Weights of a small GPT-style language model, trained from scratch on English Wikipedia.
Training: a variant of Adam for these matrices, 554M tokens, 8448 steps.
MLP neurons of a small language model. Each row is named by its layer, matrix (down: output weights) and neuron, and shows model dimensions 448-511. Each number is 200 + 20 x the weight over its row's rms, rounded and kept within 0 to 999. A neuron's up and down rows have the sign that makes its largest values positive.
A block is one neuron, or neurons of one layer that tend to fire together. Before each block is what it responds to, as a language model described it from the Wikipedia text at the highest values.

Head noun after determiner. Abstract head nouns right after "the" or a possessive that open a phrase usually continued by "of" or "to", e.g. need, ability, importance.
L4.down442,177,180,219,168,192,204,209,202,181,232,210,215,199,204,196,193,168,173,189,207,179,191,198,194,202,162,232,218,202,209,211,215,197,164,199,216,215,235,209,194,151,232,192,205,225,208,187,216,189,204,208,179,187,190,203,222,199,191,191,207,198,177,201,185
L4.down475,207,212,186,243,155,203,187,213,210,202,204,203,257,207,172,192,217,205,188,211,197,208,220,213,168,213,213,222,225,213,210,191,200,147,181,179,158,198,191,186,184,216,228,203,193,204,195,161,201,200,192,181,216,183,211,208,147,204,172,208,207,209,234,192
L4.down982,195,234,161,181,199,210,199,204,219,196,196,210,190,234,221,214,191,216,187,188,168,205,189,203,193,219,206,198,194,229,182,201,192,204,204,192,181,190,187,203,218,200,205,193,186,193,191,214,188,200,224,202,184,186,240,211,204,199,205,193,194,156,240,182
L4.down1505,199,220,168,174,211,206,194,180,191,197,229,211,169,199,179,200,202,235,186,238,213,197,180,197,211,179,188,210,198,176,189,226,200,222,188,196,200,206,185,196,195,180,190,203,218,241,229,213,150,197,187,195,216,185,195,201,209,210,223,203,197,181,203,165

Schooling and origin words. Verbs and prepositions that lead into an institution or place in biographies, such as attended, graduated from, born, and at; weaker on other motion verbs.
L2.down16,208,229,202,157,195,219,200,177,199,219,219,219,231,201,204,202,196,248,221,176,196,198,205,194,199,190,222,237,237,207,210,212,217,194,166,220,186,224,187,185,195,218,219,200,205,206,150,215,174,203,198,213,172,184,190,224,164,207,186,213,192,146,204,210
L2.down67,203,188,203,219,166,198,204,221,184,202,194,198,195,208,190,204,188,189,198,207,179,185,199,193,213,191,189,173,174,175,217,156,209,164,208,156,192,197,200,178,204,214,156,211,236,201,200,205,166,173,182,208,209,163,228,204,178,166,234,211,226,221,229,193
L2.down303,250,181,182,193,216,160,215,189,178,217,196,222,215,193,164,195,184,193,187,211,192,189,228,229,191,218,198,202,214,181,176,171,187,170,204,181,184,197,163,228,198,239,219,262,219,211,211,183,201,169,207,199,232,204,180,170,240,189,154,189,229,213,167,234
L2.down346,214,188,195,189,190,188,197,203,227,216,217,208,200,194,209,198,184,219,183,236,224,210,179,229,215,178,201,169,204,195,216,178,205,198,207,214,196,225,191,220,205,203,222,184,220,208,184,202,199,219,182,219,232,221,200,227,247,198,218,229,216,244,185,174
L2.down618,190,199,210,211,237,215,194,228,195,180,229,199,175,214,196,188,184,180,214,215,186,194,194,227,234,186,179,198,214,188,225,195,181,237,213,225,188,185,224,184,221,201,197,207,240,213,214,196,197,202,201,229,174,192,222,189,157,180,197,189,234,218,191,193
L2.down772,197,195,194,177,199,204,221,183,216,198,162,223,208,200,194,233,195,197,221,184,190,191,177,197,185,212,189,191,191,207,220,240,196,249,219,181,218,205,194,192,196,205,137,198,170,192,211,209,275,192,211,194,170,221,197,219,206,179,168,211,162,229,217,202
L2.down1035,211,185,178,225,185,209,204,219,198,210,201,208,211,186,204,247,204,184,192,213,208,237,205,220,232,213,192,193,236,192,213,176,161,190,222,197,220,218,211,212,199,177,211,238,239,204,176,265,228,171,180,207,194,197,199,243,153,205,203,190,193,235,203,171
L2.down1062,192,191,202,179,178,214,208,198,220,192,199,227,229,191,214,206,185,208,214,216,212,198,181,198,210,204,196,177,167,182,201,221,182,181,178,186,203,188,182,212,220,219,197,257,198,181,187,192,170,201,199,185,210,224,205,205,238,236,205,214,203,170,200,245
L2.down1226,240,222,191,228,192,200,193,205,180,235,210,192,207,185,199,192,196,206,188,207,184,182,187,200,196,179,199,154,193,215,175,212,209,194,190,199,199,197,195,194,234,206,182,157,188,209,209,224,205,219,155,223,191,169,214,229,180,203,192,199,206,211,163,221
L2.down1477,191,192,174,203,201,246,187,207,197,215,206,214,213,206,194,194,222,182,190,211,206,182,188,228,180,171,198,218,177,219,207,180,209,214,208,167,206,244,208,150,185,177,203,205,186,192,209,205,228,168,236,181,208,183,207,217,181,194,188,220,177,233,204,204
L2.down1489,198,199,185,187,192,203,208,195,231,200,181,223,222,199,217,210,180,219,206,216,201,203,194,192,162,186,228,213,233,212,229,189,220,192,193,243,177,209,216,196,208,171,198,207,203,206,196,224,193,193,207,174,179,192,147,202,199,204,212,204,192,201,202,176
L2.down1571,208,170,193,244,164,199,180,207,193,206,175,172,192,210,193,181,194,206,193,235,216,233,152,204,192,209,198,200,240,167,177,210,183,257,210,191,201,181,175,204,193,235,178,190,195,221,191,214,196,225,179,184,175,195,202,204,238,234,247,211,170,192,193,192
L2.down1730,193,228,190,190,226,205,203,234,197,218,169,205,189,144,182,201,179,194,165,239,224,210,163,203,237,211,226,208,198,203,201,189,192,289,194,199,174,228,194,209,211,189,217,191,221,229,209,237,193,182,228,182,163,214,180,223,198,206,229,224,199,175,217,186
L2.down1821,194,215,179,163,211,192,182,198,205,180,178,200,192,204,216,169,205,239,229,166,208,200,211,184,187,171,185,189,197,177,202,185,193,212,212,217,190,177,214,197,166,203,192,192,159,194,189,223,195,201,219,215,189,222,175,203,186,218,189,178,170,193,216,237
L2.down1995,214,224,221,202,203,220,190,183,179,159,202,237,191,193,169,180,207,239,159,197,217,198,193,186,168,177,195,198,173,216,183,182,192,238,180,208,189,189,183,191,174,240,252,188,190,239,199,210,194,241,182,201,159,208,202,205,218,233,173,182,191,184,221,186
L2.down2036,211,233,168,201,204,213,213,180,189,200,160,191,227,197,183,225,193,212,174,202,223,224,196,184,218,219,217,212,232,192,212,189,213,222,178,213,181,204,193,185,185,155,223,227,197,206,162,232,182,222,199,191,190,191,183,189,206,194,185,209,209,228,173,242

Predicate after named subject. Tokens right after a person or organization name in encyclopedic openings, such as born, the day number in born 28, was, signed, released, founded.
L5.down1809,195,241,197,205,168,208,188,194,195,237,206,201,202,233,227,211,233,223,216,233,205,187,192,183,256,198,210,213,215,191,219,192,207,194,206,188,206,167,228,190,190,206,207,198,203,233,182,226,174,189,255,214,214,202,210,211,201,212,220,186,195,210,188,185

Education and residence verbs. Verbs right after a person's name in biographies, such as attended, graduated, lived, plus "of" in titles and institutions and election-table headers.
L4.down141,184,199,189,191,234,171,194,228,197,190,192,225,186,222,213,173,204,187,219,200,212,224,201,187,209,194,208,176,200,212,192,194,166,167,183,215,168,207,177,203,213,208,230,175,216,218,206,216,201,163,192,200,200,186,198,232,220,182,174,193,176,193,196,197
L4.down1190,183,219,135,198,185,195,183,205,160,183,199,231,196,196,243,251,216,205,220,216,211,198,157,207,217,208,207,227,229,191,208,186,186,253,168,184,201,190,209,204,214,205,181,208,182,221,202,189,207,174,211,183,175,192,216,204,245,197,237,209,211,182,183,203
L4.down1571,220,212,186,222,231,206,209,167,230,219,196,207,234,178,191,205,188,163,173,169,214,229,178,191,173,233,166,190,227,205,223,200,154,238,190,218,199,216,186,192,210,174,200,193,198,218,187,181,200,201,242,195,221,220,240,187,200,237,222,176,213,195,233,190
L4.down1965,174,202,186,215,205,227,213,175,218,208,201,217,199,197,196,206,207,197,205,222,199,208,186,244,192,218,212,180,212,205,232,222,177,241,163,200,205,226,171,169,179,187,207,207,209,227,191,191,183,184,151,189,200,209,176,226,173,162,232,199,199,195,188,195

Change and movement verbs. Words for change, movement or alteration, often past participles before "to", such as changed, moved, increased, promoted, renovation, demolished.
L5.down1759,184,212,186,251,220,205,209,219,207,236,172,181,218,216,193,184,178,219,202,181,190,188,213,180,171,177,182,213,214,213,172,220,200,162,210,199,200,185,208,193,158,195,195,212,210,219,197,215,195,191,207,215,208,213,186,220,177,176,191,236,217,191,190,200